From a checkpoint of a small transformer trained on Wikipedia: 373M tokens.
MLP neurons of a small language model. Each row is named by its layer, matrix (up: input weights) and neuron, and shows model dimensions 96-223. Each number is 50 + 15 x the weight over its row's rms, rounded and kept within 0 to 99.
After each neuron's rows, "fires after" lists the tokens most often just before its 100 highest values on Wikipedia text that the model never trained on.

L15.up169:33 78 48 53 55 47 30 39 74 46 82 52 40 40 45 42 33 54 49 55 60 27 61 57 59 72 19 31 45 50 85 33 83 25 49 31 54 71 50 24 50 63 48 39 40 57 44 46 20 77 54 27 60 71 63 39 24 63 40 65 87 86 61 48 82 48 39 62 40 75 56 74 44 30 69 62 62 37 62 44 43 24 53 66 63 53 56 62 31 47 17 69 43 52 64 37 10 31 63 41 53 65 41 71 54 38 51 29 48 45 54 33 44 43 50 53 43 47 52 57 85 17 40 55 62 37 59 78
fires after: " |", " Votes", " ", " S"

L12.up1130:49 68 60 37 52 46 73 37 45 46 66 56 61 73 57 51 63 80 53 74 51 70 54 19 35 34 60 69 55 62 60 55 80 64 47 50 39 29 28 56 58 48 27 24 72 52 72 32 31 29 55 30 62 40 45 48 42 49 53 42 53 46 50 56 88 61 53 82 37 43 33 68 80 33 36 71 39 50 67 58 75 62 38 33 23 56 59 71 82 64 39 69 59 55 83 69 49 38 15 46 38 49 31 48 45 63 28 33 58 48 45 34 35 54 56 68 35 70 18 53 51 53 47 33 64 46 49 47
fires after: " |", " che", "ck", ";"

L20.up6:40 44 36 42 48 61 65 29 58 69 60 54 22 35 45 46 71 30 80 67 42 81 56 47 25 54 46 42 57 52 41 24 70 47 49 78 54 51 42 35 58 75 33 33 30 00 66 80 40 22 42 45 55 78 27 60 58 60 72 47 23 54 28 49 43 44 71 73 57 64 62 49 32 70 40 69 46 60 59 52 45 34 63 59 38 64 31 30 32 48 60 57 59 63 65 36 26 41 63 53 62 53 66 64 33 65 31 59 25 60 38 43 77 63 65 65 45 77 51 42 35 50 71 65 57 38 58 61
fires after: " |", " of", " in", " at", " the", ";"

L6.up526:76 35 43 47 52 37 54 73 55 49 50 59 54 55 35 60 43 72 63 35 70 46 55 61 49 70 51 65 48 54 53 54 46 74 36 45 45 77 55 69 49 39 51 49 38 59 57 21 48 44 51 57 44 54 42 56 74 47 30 71 20 55 55 43 48 24 28 08 29 87 54 55 74 26 20 47 45 55 49 46 26 25 43 63 53 65 47 50 62 49 62 57 37 76 37 38 33 61 58 55 22 48 45 57 70 46 77 55 37 35 52 65 34 43 25 52 54 51 75 40 57 61 62 37 59 78 46 43
fires after: "|", " |"

L12.up1027:30 31 48 35 57 58 60 15 46 24 48 79 42 40 63 58 47 64 56 33 55 71 26 62 71 39 51 69 52 30 51 43 34 62 24 65 43 45 60 78 40 62 63 37 39 70 57 27 41 43 42 40 57 64 46 72 43 29 49 49 49 88 57 37 31 70 39 39 57 46 29 77 68 42 50 66 38 62 56 77 57 72 59 31 51 34 49 76 70 34 45 58 30 70 47 45 35 53 26 79 61 64 36 29 29 50 28 47 37 42 74 45 50 58 66 56 54 56 36 48 47 61 74 48 56 51 40 31
fires after: " ", " (", "1"

L12.up265:49 38 45 48 62 30 44 42 57 50 54 38 70 52 49 36 59 25 68 70 35 40 33 83 38 33 60 89 70 27 49 52 61 61 87 41 64 50 63 68 39 45 24 61 53 41 32 46 32 50 42 45 32 41 32 44 46 53 38 52 61 55 27 67 48 63 46 42 00 18 37 46 32 62 44 42 66 42 53 55 55 21 53 45 32 61 27 62 75 54 43 46 62 43 59 59 36 40 56 53 53 35 72 42 50 48 77 53 33 38 57 49 56 46 57 35 38 38 61 43 54 57 50 51 37 49 56 27
fires after: " ==", "==", "\n", "|", " ===", ":"

L15.up1036:23 47 49 60 14 48 57 51 51 42 54 74 35 30 69 47 69 68 60 53 50 46 70 76 55 47 52 23 63 46 70 66 55 46 45 55 64 63 55 42 64 48 68 41 43 76 57 27 63 42 31 57 57 29 40 45 67 62 70 30 37 35 45 37 41 42 59 60 34 26 44 68 71 40 54 62 55 77 59 65 26 36 45 60 77 78 36 17 47 54 71 21 55 31 69 09 25 26 71 59 39 51 31 57 34 41 74 76 60 59 43 29 14 56 41 52 41 40 69 67 56 51 43 55 51 73 39 51
fires after: "\n", " (", " a"

L12.up831:50 53 47 69 35 47 53 54 50 55 28 38 51 63 48 39 26 66 55 57 44 30 49 58 46 17 21 53 75 51 72 92 16 29 26 53 40 42 39 44 64 57 39 60 35 57 55 74 66 31 54 40 63 61 49 78 29 48 43 69 64 69 43 48 60 43 56 46 63 74 77 53 72 64 43 35 56 55 34 75 37 63 67 31 61 38 29 39 57 51 47 61 29 71 87 44 50 58 56 77 39 55 40 72 38 85 50 39 73 47 74 54 19 51 11 50 50 66 50 35 40 41 45 82 43 54 31 54
fires after: "\n", " (", "S", "O", " \""

L20.up83:50 14 25 27 40 48 48 30 54 45 78 33 56 57 48 51 56 41 51 23 53 55 72 48 59 19 48 39 63 63 36 68 71 56 47 55 36 55 38 76 58 48 50 42 45 27 43 52 78 41 67 64 63 68 56 27 56 44 83 53 39 47 72 44 53 38 39 55 30 63 56 76 62 97 22 59 31 49 52 65 27 47 66 66 67 55 58 49 59 40 78 53 40 43 40 80 53 41 51 55 41 51 32 49 36 40 65 41 61 53 50 52 46 40 53 38 53 62 45 60 31 61 90 47 56 41 61 48
fires after: " the", "-", " N", " a", " "

L6.up1172:71 29 69 58 55 51 46 63 60 53 38 80 36 53 68 40 80 52 81 49 60 31 36 32 37 52 74 14 67 53 62 32 41 25 35 56 42 88 47 57 62 92 38 41 85 61 68 38 32 34 43 55 32 37 53 80 53 45 33 74 37 68 44 35 58 60 36 38 51 50 37 37 43 58 70 61 55 56 37 70 30 44 34 44 53 34 34 53 75 72 53 33 61 44 73 70 23 14 50 22 58 72 49 24 47 45 74 52 35 59 41 42 59 42 45 64 43 75 36 64 67 43 40 27 53 28 64 60
fires after: " has", " have", " had", " also", " to", " It"

L17.up289:55 85 38 48 51 73 80 44 40 55 67 51 62 43 40 40 44 82 38 51 43 32 64 57 31 70 48 33 83 39 85 46 45 29 80 54 35 60 57 60 86 53 36 65 63 61 50 47 52 58 48 47 60 51 76 58 45 68 49 34 52 38 67 52 59 56 36 40 26 64 09 35 73 69 57 66 57 43 39 51 33 50 61 67 61 62 63 56 60 54 50 25 56 62 55 26 30 16 63 42 41 58 39 21 23 63 48 32 49 77 39 49 56 58 59 65 37 43 54 45 59 39 52 67 52 70 37 35
fires after: "\n", " U", ",", " t", " se"

L5.up420:59 45 41 51 45 86 83 51 51 60 43 56 52 52 26 42 51 56 33 33 78 42 31 43 55 55 46 51 53 55 32 85 76 51 27 42 38 50 48 60 47 18 54 44 56 62 36 41 49 41 46 45 70 63 50 69 52 38 71 83 50 59 65 64 41 78 69 62 21 51 20 24 61 37 57 76 23 57 43 47 46 37 64 61 54 51 55 58 47 65 66 68 67 50 45 45 55 20 34 67 89 38 23 48 56 51 33 57 71 44 46 45 28 70 69 52 49 46 59 70 72 61 87 66 66 37 58 45
fires after: "1", "2", "-", " ", "3", "8"

L5.up987:59 78 40 57 33 40 44 57 35 48 45 49 54 47 68 78 71 61 50 53 68 54 39 60 39 64 51 28 43 62 74 46 41 37 58 65 58 28 35 35 28 60 35 57 41 45 48 58 37 71 47 79 67 44 52 57 60 73 51 71 77 43 00 57 40 41 33 41 45 50 38 41 53 65 66 55 50 37 40 46 64 39 85 20 54 72 27 52 55 42 17 63 39 84 29 71 31 57 12 60 51 63 60 21 42 50 38 46 56 25 52 54 53 41 50 63 45 72 52 53 33 51 45 48 26 49 37 63
fires after: "\n", " |", " G", "Z", "==", "==="

L12.up599:68 42 58 54 51 50 51 44 68 54 61 33 50 34 35 30 63 62 39 62 34 40 54 57 32 61 56 72 73 28 37 47 64 59 54 53 51 46 44 42 26 62 45 98 30 49 53 29 30 47 22 58 71 51 71 64 62 58 46 63 60 46 66 30 52 46 50 23 13 52 37 38 52 54 51 44 77 48 56 59 69 43 38 46 53 71 61 26 30 72 65 25 61 86 83 35 47 57 71 54 44 43 53 52 48 66 80 68 42 61 72 50 60 47 51 40 48 47 65 51 64 46 82 50 53 61 36 56
fires after: "|", " |", "\n", ",", " N", "D"

L12.up453:41 69 43 38 62 43 33 61 40 48 62 67 56 57 26 46 53 56 49 75 22 69 45 59 45 64 55 62 38 48 26 48 82 55 41 61 61 18 25 80 27 22 21 20 50 38 59 44 57 43 46 75 70 34 38 28 41 45 42 34 30 62 35 49 70 43 35 58 43 57 24 73 56 40 35 60 58 51 50 51 41 50 40 54 56 63 33 88 55 59 33 45 66 19 40 69 58 35 39 54 56 53 48 61 50 50 34 52 65 26 55 19 36 32 53 54 34 76 49 69 65 43 63 57 55 46 69 65
fires after: " |", " "

L15.up565:70 28 85 55 64 27 45 46 69 60 72 61 67 45 15 46 64 57 37 25 42 40 38 47 53 47 53 30 20 18 66 56 48 55 65 41 46 29 55 45 38 58 58 61 43 82 45 48 58 56 54 28 38 57 48 65 58 52 19 60 55 39 48 47 67 33 45 64 46 56 24 64 46 41 33 61 47 68 58 56 46 63 73 41 57 50 54 43 34 17 56 34 37 60 61 44 38 41 39 51 71 60 41 64 42 60 45 43 72 79 61 56 41 38 34 57 45 46 47 62 48 24 58 60 59 32 86 28
fires after: " N", " m", " R", " s", " r"

L12.up528:41 46 17 52 54 43 66 29 51 50 37 47 48 41 81 42 58 47 42 28 43 54 63 56 46 46 67 48 56 44 67 68 54 50 57 33 78 25 54 53 54 58 01 50 37 36 32 56 68 41 76 60 28 56 31 61 50 53 63 38 36 85 50 51 33 79 54 67 44 69 32 59 48 41 43 38 35 49 53 77 49 50 56 29 65 47 41 71 68 42 69 73 26 74 84 56 55 71 43 73 59 40 60 46 24 77 45 30 35 60 45 45 49 33 80 53 27 67 50 56 54 48 57 39 79 13 35 62
fires after: " ", " (", "-", " \"", "/"

L17.up344:39 58 72 87 14 48 21 22 56 56 24 56 93 49 35 56 60 38 28 64 56 54 44 46 37 50 49 46 28 30 52 53 36 61 39 43 58 55 41 52 41 62 55 63 33 63 40 19 62 50 48 51 48 38 52 43 72 66 46 99 48 65 58 46 78 59 53 41 54 76 56 44 57 67 69 40 35 67 52 60 69 79 45 38 26 27 55 49 47 46 59 62 53 64 39 28 49 77 40 46 62 39 60 57 48 56 52 74 62 61 68 66 61 44 42 31 60 43 49 51 35 77 44 32 37 71 50 40
fires after: "–", "-", "her"

L12.up621:40 37 37 36 67 23 67 66 89 43 49 32 68 40 55 60 41 52 51 35 52 60 63 69 63 53 40 60 59 31 42 44 28 90 60 59 51 43 43 43 54 36 45 25 66 58 79 35 54 62 43 42 44 45 50 36 53 52 53 75 44 48 41 70 35 49 46 67 55 22 61 43 60 59 39 45 47 94 55 46 37 59 54 60 64 93 40 43 55 44 90 35 78 46 44 46 63 50 45 56 17 47 71 63 13 61 69 84 71 74 53 41 65 52 54 52 22 35 30 33 37 49 40 45 57 54 37 37
fires after: " was", " is", " were", " be"

L15.up884:28 74 59 48 41 57 51 43 52 37 27 62 33 27 64 43 74 75 35 12 66 27 47 61 66 60 35 31 43 43 64 34 36 54 76 57 50 44 38 44 69 31 65 49 28 35 28 23 69 51 45 80 61 56 69 49 37 38 46 18 61 48 28 60 65 57 72 43 68 64 05 61 60 60 45 43 54 50 57 70 44 33 67 49 66 41 46 34 61 64 58 39 83 56 48 54 86 34 70 57 64 44 58 38 25 35 46 54 41 66 79 55 61 50 51 33 43 21 59 55 64 52 56 58 51 38 22 50
fires after: ",", " as", "\n", "),", "As"

L12.up1021:59 65 58 56 44 62 59 39 73 40 44 57 56 60 29 40 48 42 53 48 55 57 50 50 44 54 30 60 60 51 65 44 62 63 41 72 44 72 69 37 59 45 55 59 52 37 48 41 56 65 28 63 20 43 52 23 65 46 39 77 43 60 44 60 64 72 24 23 52 49 21 74 50 56 47 62 48 73 37 40 61 34 37 49 67 47 50 62 47 28 79 27 92 48 46 46 37 31 44 35 19 61 56 54 57 71 62 50 39 84 68 49 25 40 53 33 46 60 33 36 64 48 64 57 68 31 79 58
fires after: " was", " is", " He", " he", " and", " She"

L12.up894:37 43 48 53 50 51 44 63 54 61 61 47 56 38 41 30 62 45 43 45 34 52 47 38 41 66 64 66 39 27 63 62 63 42 70 42 48 45 48 53 53 61 75 29 67 41 60 59 80 64 39 52 64 53 57 60 64 28 43 89 47 82 72 46 62 71 64 54 27 34 44 57 65 32 62 50 81 52 58 45 25 25 42 33 38 62 58 55 44 63 88 41 56 28 61 52 31 28 33 50 53 67 76 47 29 40 40 69 37 27 64 59 77 39 47 48 39 21 49 33 82 50 38 57 83 64 20 32
fires after: "\n", "-"

L5.up1032:68 45 30 54 61 50 34 83 60 57 16 56 45 34 48 51 48 59 60 53 71 80 57 51 46 40 74 53 62 36 28 19 33 34 24 42 67 58 68 68 49 47 60 62 51 52 47 45 24 73 73 61 63 48 53 67 46 39 46 47 50 54 26 65 44 67 51 23 34 64 61 20 42 31 30 29 43 54 31 53 30 38 57 55 36 45 59 43 43 66 68 41 52 52 22 55 63 44 40 40 50 92 52 36 32 60 61 61 46 57 58 44 39 45 40 40 73 47 20 50 55 51 45 47 56 59 44 41
fires after: "\n"

L6.up380:56 59 41 40 83 66 34 49 54 55 42 51 73 24 57 55 41 52 50 42 86 61 41 52 74 38 89 47 44 44 29 47 50 31 61 42 29 23 33 76 49 69 51 51 49 35 32 46 23 64 55 76 45 51 63 40 54 56 73 59 71 35 61 44 84 47 23 35 38 57 41 39 57 67 73 39 58 41 46 58 48 23 51 40 65 60 46 52 48 68 25 32 76 59 58 71 47 71 32 65 38 48 83 56 59 36 72 51 39 38 73 55 55 77 58 55 50 60 29 57 53 53 53 61 26 47 30 42
fires after: "\n", ".", " |", "|"

L12.up1105:24 59 57 45 45 79 68 27 36 57 60 45 59 62 62 31 33 57 58 63 48 61 41 61 55 37 45 64 61 10 35 34 40 48 54 55 41 59 40 49 55 65 44 54 73 62 00 23 52 42 42 68 52 47 81 61 40 45 99 71 53 38 48 46 68 40 26 56 55 52 22 48 68 68 55 43 25 67 41 80 30 46 31 58 44 70 22 25 74 86 58 40 20 49 80 45 37 61 38 39 34 35 59 59 38 74 58 67 72 80 84 43 38 61 30 60 05 50 52 47 36 38 77 44 58 62 46 43
fires after: " (", " \"", ".", ","

L17.up1049:45 28 35 26 48 86 63 21 69 39 59 55 64 33 39 58 65 32 57 27 33 49 18 77 54 53 69 34 43 71 54 48 73 73 13 37 47 43 48 50 41 26 54 26 58 57 46 61 72 48 60 57 42 74 25 41 44 60 28 61 39 44 47 46 64 62 76 48 42 62 39 44 56 71 45 55 29 46 73 64 85 54 70 59 44 38 59 25 76 33 51 56 49 55 37 54 55 48 48 48 70 46 75 56 38 29 46 65 26 38 66 49 57 34 56 70 38 50 39 47 28 51 74 64 62 56 52 35
fires after: " the", " in", " enc", " In", " open"

L15.up616:38 73 50 29 42 41 53 43 51 48 44 43 41 59 65 42 57 47 21 73 44 62 59 53 84 57 68 55 42 94 65 49 23 45 74 77 69 28 43 24 00 40 62 60 69 32 46 60 81 67 41 42 67 82 57 57 57 50 37 20 59 80 55 53 29 32 38 21 47 65 63 56 18 71 60 32 35 55 30 50 47 37 63 33 48 29 40 64 36 38 64 54 47 52 72 40 62 50 51 59 55 46 64 28 48 22 52 45 60 49 81 31 54 42 52 41 46 52 40 46 41 39 60 77 66 78 27 61
fires after: "\n", " L", " G", " m", " |"

L15.up1108:78 41 56 37 79 43 36 53 75 58 53 67 41 36 34 77 41 62 62 33 32 47 41 55 58 80 71 61 65 45 62 37 36 54 43 56 47 45 60 59 74 69 60 42 63 57 45 39 42 48 60 44 52 76 46 42 47 39 24 60 45 37 44 56 53 47 29 62 34 61 04 59 42 38 51 64 50 72 49 34 49 76 46 61 27 50 38 41 38 38 25 76 37 42 43 41 13 43 61 36 39 41 43 46 35 30 40 66 50 63 82 47 46 28 45 31 43 24 68 82 79 39 99 34 70 38 55 52
fires after: "S", " S", " s", " R", " C", "D"

L12.up755:47 43 76 45 55 44 51 53 40 61 35 35 38 53 76 62 38 46 46 23 66 33 25 39 62 55 44 33 60 91 51 19 40 29 74 60 48 52 33 13 53 44 64 72 28 67 75 42 38 42 20 71 33 56 27 28 50 59 59 78 48 54 40 58 50 85 40 61 53 79 35 61 56 82 45 51 40 70 52 62 50 40 64 74 49 55 60 61 40 45 65 40 44 54 69 48 14 67 44 62 49 65 50 50 57 28 50 65 42 66 69 84 49 37 59 47 51 17 48 53 42 54 43 44 52 28 60 43
fires after: " ", ".", "0", "1", "4", ")"

L6.up1094:46 66 45 46 44 26 29 34 46 34 43 62 49 62 59 31 47 70 59 44 32 40 63 42 33 32 64 59 48 48 53 32 28 45 55 54 59 40 46 59 43 47 71 46 49 63 35 31 58 70 73 45 63 29 73 58 65 26 70 33 65 62 38 59 53 59 39 34 33 44 27 61 53 26 49 26 55 55 57 66 27 46 60 50 55 49 46 36 35 46 65 47 76 63 64 43 29 63 42 57 47 77 65 70 10 35 55 67 61 91 62 77 63 62 20 70 67 14 57 60 52 84 38 48 68 83 52 63
fires after: "\n", "-"

L6.up799:24 29 27 64 52 40 27 77 39 80 46 60 59 36 28 64 59 63 62 45 30 50 36 83 57 40 77 15 36 36 56 63 33 34 70 32 70 56 19 48 35 34 62 26 19 52 47 41 73 65 60 62 54 50 58 59 59 66 51 51 55 38 48 45 66 48 42 37 33 42 48 44 47 57 32 47 67 57 35 66 53 44 72 39 27 62 41 68 77 62 40 44 75 54 38 38 60 66 37 30 24 66 71 43 42 43 56 44 46 60 65 46 58 52 55 41 41 55 53 54 42 82 67 23 32 75 32 32
fires after: "\n", "|", " |", "==", "."

L15.up899:35 38 36 56 43 60 34 51 58 65 58 33 66 41 41 55 51 35 62 32 62 55 47 75 70 63 43 79 65 30 53 42 58 59 59 38 23 50 66 64 43 70 53 43 46 53 53 70 34 39 33 47 29 53 57 46 89 78 19 61 58 41 40 79 78 25 56 58 40 35 35 34 73 45 50 41 30 47 46 55 55 37 46 37 41 50 65 36 22 65 37 31 48 64 58 54 45 78 65 57 52 65 64 70 42 71 72 42 68 40 75 64 54 34 36 55 57 62 51 56 65 20 65 34 44 68 44 75
fires after: "\n", ".", ","

L15.up224:65 49 52 40 59 34 46 51 83 60 36 31 49 53 61 58 44 31 72 72 74 02 50 51 55 67 24 49 69 64 46 46 68 18 55 26 47 59 25 15 30 39 45 68 43 77 57 42 46 63 39 48 85 56 30 30 52 65 64 75 53 51 48 53 56 82 60 75 66 73 43 57 71 66 44 65 48 63 50 79 54 06 38 60 35 53 58 60 22 84 61 21 25 51 68 51 42 37 38 83 43 68 75 26 49 39 38 40 44 49 50 69 69 54 54 27 47 47 47 47 46 28 46 62 37 37 43 33
fires after: " |", ".", " "

L20.up1020:45 45 57 49 31 32 50 40 59 43 75 59 47 34 42 60 13 28 36 49 37 41 50 64 55 59 26 73 41 70 50 41 36 43 28 28 47 60 34 61 28 52 46 69 58 76 46 53 62 28 55 38 51 65 66 41 56 52 62 63 20 65 58 30 44 20 24 27 49 65 53 36 62 73 68 58 48 71 23 66 33 35 58 43 52 78 38 24 50 54 52 76 55 62 69 68 65 52 52 62 46 30 42 52 34 58 61 60 36 58 72 54 59 44 40 68 30 37 62 40 69 30 61 78 55 76 68 44
fires after: " (", " \"", "\n", "=="

L6.up694:77 55 71 50 53 35 49 64 76 30 84 53 44 75 72 60 43 54 33 62 83 34 46 49 62 57 53 59 66 37 21 62 60 50 47 59 31 00 40 30 26 51 25 37 70 34 60 45 42 72 37 42 41 74 26 61 56 72 48 59 35 58 44 59 71 52 62 71 37 66 37 27 59 44 55 60 30 45 51 46 62 46 65 55 47 53 75 36 27 53 35 60 58 59 34 65 46 63 08 73 53 55 51 55 39 76 09 43 76 59 65 27 72 47 35 43 45 46 39 69 80 38 44 50 34 63 53 35
fires after: " |", ".", ";", "°", "0"

L15.up311:13 53 44 52 34 48 57 54 32 64 18 49 43 51 52 51 54 65 59 40 54 39 38 60 50 53 35 40 33 51 41 27 48 52 52 61 28 53 52 35 31 35 69 15 41 76 40 16 40 43 72 31 72 43 61 66 41 44 41 71 63 44 46 65 47 58 37 83 59 41 29 61 63 45 45 51 29 40 67 45 47 40 55 54 58 71 40 28 34 96 52 55 47 45 58 61 44 65 38 67 34 58 80 60 52 51 50 62 64 71 69 62 50 74 56 41 41 43 50 55 32 52 59 26 62 52 27 42
fires after: "-", " dis", " re", " un", "re", " em"

L12.up1166:13 65 48 51 54 51 44 56 45 71 53 61 54 50 64 51 24 55 62 51 39 29 12 35 02 15 68 63 59 50 41 53 53 42 21 47 61 60 49 74 47 48 49 50 17 46 64 48 41 79 61 55 41 38 52 64 26 57 41 33 63 67 48 40 33 53 35 61 65 62 39 52 46 26 69 51 46 72 61 74 48 69 50 60 39 51 49 23 62 40 34 52 50 42 76 17 67 99 71 88 51 70 45 63 05 62 48 70 68 37 48 58 38 44 67 48 64 67 50 31 30 30 63 77 48 56 45 49
fires after: " (", "-", " dif", " \""

L20.up311:32 34 45 57 58 57 62 40 59 43 64 15 45 26 36 11 62 47 48 40 36 61 37 41 54 38 72 49 50 47 47 63 52 45 53 33 58 52 37 59 51 70 48 49 31 28 26 41 61 68 68 45 60 56 39 52 61 50 87 48 65 79 60 33 40 41 14 51 40 74 20 58 85 45 62 49 41 70 64 49 38 44 57 31 48 72 46 50 60 67 83 76 48 53 23 55 24 37 25 43 38 30 63 31 31 38 34 54 29 67 52 56 56 52 63 64 42 17 56 89 42 32 90 55 27 52 28 54
fires after: "1", "2", "\n", "==="

L12.up863:33 23 53 59 44 30 57 40 61 45 52 41 66 54 58 60 34 44 48 64 20 75 58 64 60 52 49 38 45 50 56 15 47 47 63 55 63 69 49 45 57 74 56 69 29 46 33 49 38 66 66 60 53 36 48 64 44 67 45 80 37 39 49 79 29 56 41 73 56 34 28 71 60 53 34 64 32 69 54 73 41 55 43 59 52 71 29 43 56 60 58 61 70 33 66 57 48 44 10 67 58 41 65 34 43 50 26 46 41 53 42 84 70 66 16 40 39 62 36 21 52 63 31 71 73 49 40 54
fires after: " was", " is", " were"

L12.up693:30 84 42 58 31 34 59 36 56 31 53 68 78 68 49 49 55 38 69 44 46 39 34 55 73 23 23 59 53 59 41 59 41 67 45 41 39 53 48 52 71 30 62 63 37 43 60 61 43 53 35 78 49 21 08 57 51 45 60 32 35 48 45 56 27 80 72 54 58 31 40 37 44 74 24 58 42 62 58 67 50 36 76 34 66 61 53 46 73 60 72 31 84 64 40 37 85 67 78 13 48 41 72 43 55 67 46 61 62 80 47 60 45 59 58 52 49 61 84 40 59 49 55 55 44 54 22 38
fires after: " was", " the", " were", " a", " became", " ch"

L12.up312:31 26 39 43 63 66 65 15 63 48 46 33 55 21 51 74 63 67 57 54 30 59 71 26 71 55 52 55 54 63 46 51 38 31 51 47 58 28 47 45 04 40 27 64 64 70 65 39 53 14 81 39 44 47 44 45 40 67 46 77 48 54 57 40 75 61 61 50 25 60 32 61 50 81 63 37 52 63 45 51 57 62 46 33 46 39 58 51 79 64 64 62 33 61 66 77 54 54 49 65 26 38 45 53 21 55 39 27 40 60 40 60 47 54 44 80 35 37 53 37 55 87 53 36 65 15 40 74
fires after: " "

L12.up402:31 63 64 49 55 41 40 33 68 45 42 46 35 47 22 81 56 56 56 48 66 38 33 50 51 63 67 37 37 77 62 39 86 56 46 57 49 41 51 25 24 68 61 55 47 32 55 45 38 56 49 52 36 31 18 49 71 44 55 67 31 76 70 39 47 38 67 69 58 73 51 45 45 50 43 75 69 60 82 65 44 58 54 51 43 57 50 37 46 29 27 63 50 38 82 57 39 69 37 74 51 86 61 65 43 39 25 39 52 43 47 65 41 34 43 39 39 48 44 50 64 46 29 34 59 60 69 46
fires after: " |", " ", ")", "."

L20.up365:67 51 44 56 48 67 52 47 43 42 41 62 65 77 43 56 31 50 16 34 40 39 54 30 60 51 75 51 76 71 52 79 45 40 51 54 55 68 49 34 54 66 39 51 17 64 40 36 30 60 52 62 38 48 59 56 64 73 75 50 67 70 54 48 79 73 74 66 41 44 62 64 39 54 71 32 40 45 73 36 66 44 60 56 25 39 50 51 31 72 41 42 67 75 42 51 54 50 56 58 35 53 58 67 53 52 69 41 67 81 68 29 72 36 59 43 47 41 44 63 72 34 65 39 47 28 28 54
fires after: "–", "-", " Bar", "att"

L5.up559:55 49 48 26 55 55 45 62 62 61 46 51 36 34 85 75 50 52 51 60 42 65 55 53 37 30 90 21 69 51 63 54 49 39 51 70 65 43 58 44 61 73 87 40 53 55 64 50 32 52 38 45 37 66 49 74 54 53 35 42 30 61 58 34 37 49 63 68 59 62 44 27 48 44 27 50 58 36 53 45 37 34 27 37 65 52 13 34 44 72 72 30 50 32 80 61 47 37 12 59 68 62 64 31 51 29 63 35 23 55 40 58 67 21 41 32 54 62 35 25 70 54 49 47 67 33 46 55
fires after: " has", " have", " had", " also", "ition"

L12.up778:31 46 42 53 69 28 41 38 32 30 58 52 54 62 57 65 55 64 65 24 42 55 52 38 58 50 32 47 52 53 44 86 39 53 41 59 57 41 00 59 51 58 62 34 24 53 31 53 38 41 76 43 63 22 66 56 24 44 79 46 80 42 52 20 53 63 66 50 49 79 60 62 65 56 36 40 46 24 59 72 64 36 54 54 34 51 32 32 33 67 48 68 43 60 52 36 58 69 62 58 35 75 61 63 38 40 31 61 64 57 45 71 45 57 60 61 32 45 41 68 39 58 35 40 59 49 51 44
fires after: " (", " of", " in", " \"", " and"

L12.up538:49 40 57 47 48 57 46 43 34 58 36 38 39 41 41 63 51 73 69 50 27 79 49 57 30 51 47 64 41 58 57 72 13 43 42 42 80 27 57 60 10 59 76 52 41 47 22 49 14 57 29 55 72 35 53 28 48 36 75 38 60 78 18 57 66 59 23 36 38 57 50 53 53 65 51 55 25 48 24 41 58 37 68 47 34 63 23 64 63 50 67 49 24 72 56 52 27 29 45 28 62 41 60 32 71 74 50 78 59 35 52 55 48 40 49 44 58 49 63 64 37 66 73 78 34 62 65 46
fires after: "\n", "==", "2", "'"

L6.up930:58 39 35 43 34 25 53 41 68 64 81 52 35 41 64 64 61 72 71 67 53 59 60 48 65 82 59 38 60 24 46 48 55 58 59 56 65 65 66 39 31 56 57 42 30 46 76 72 50 36 36 70 34 47 48 59 51 49 63 60 76 82 28 61 54 70 47 40 22 46 44 41 55 78 76 33 32 48 67 43 63 19 49 53 62 66 51 30 74 58 58 36 61 70 35 39 54 50 49 67 56 27 50 61 64 58 50 35 44 31 62 19 62 72 60 24 51 55 35 47 83 72 39 34 36 64 47 43
fires after: "\n", "|", "|---|---|---|---", " C", "==", " |"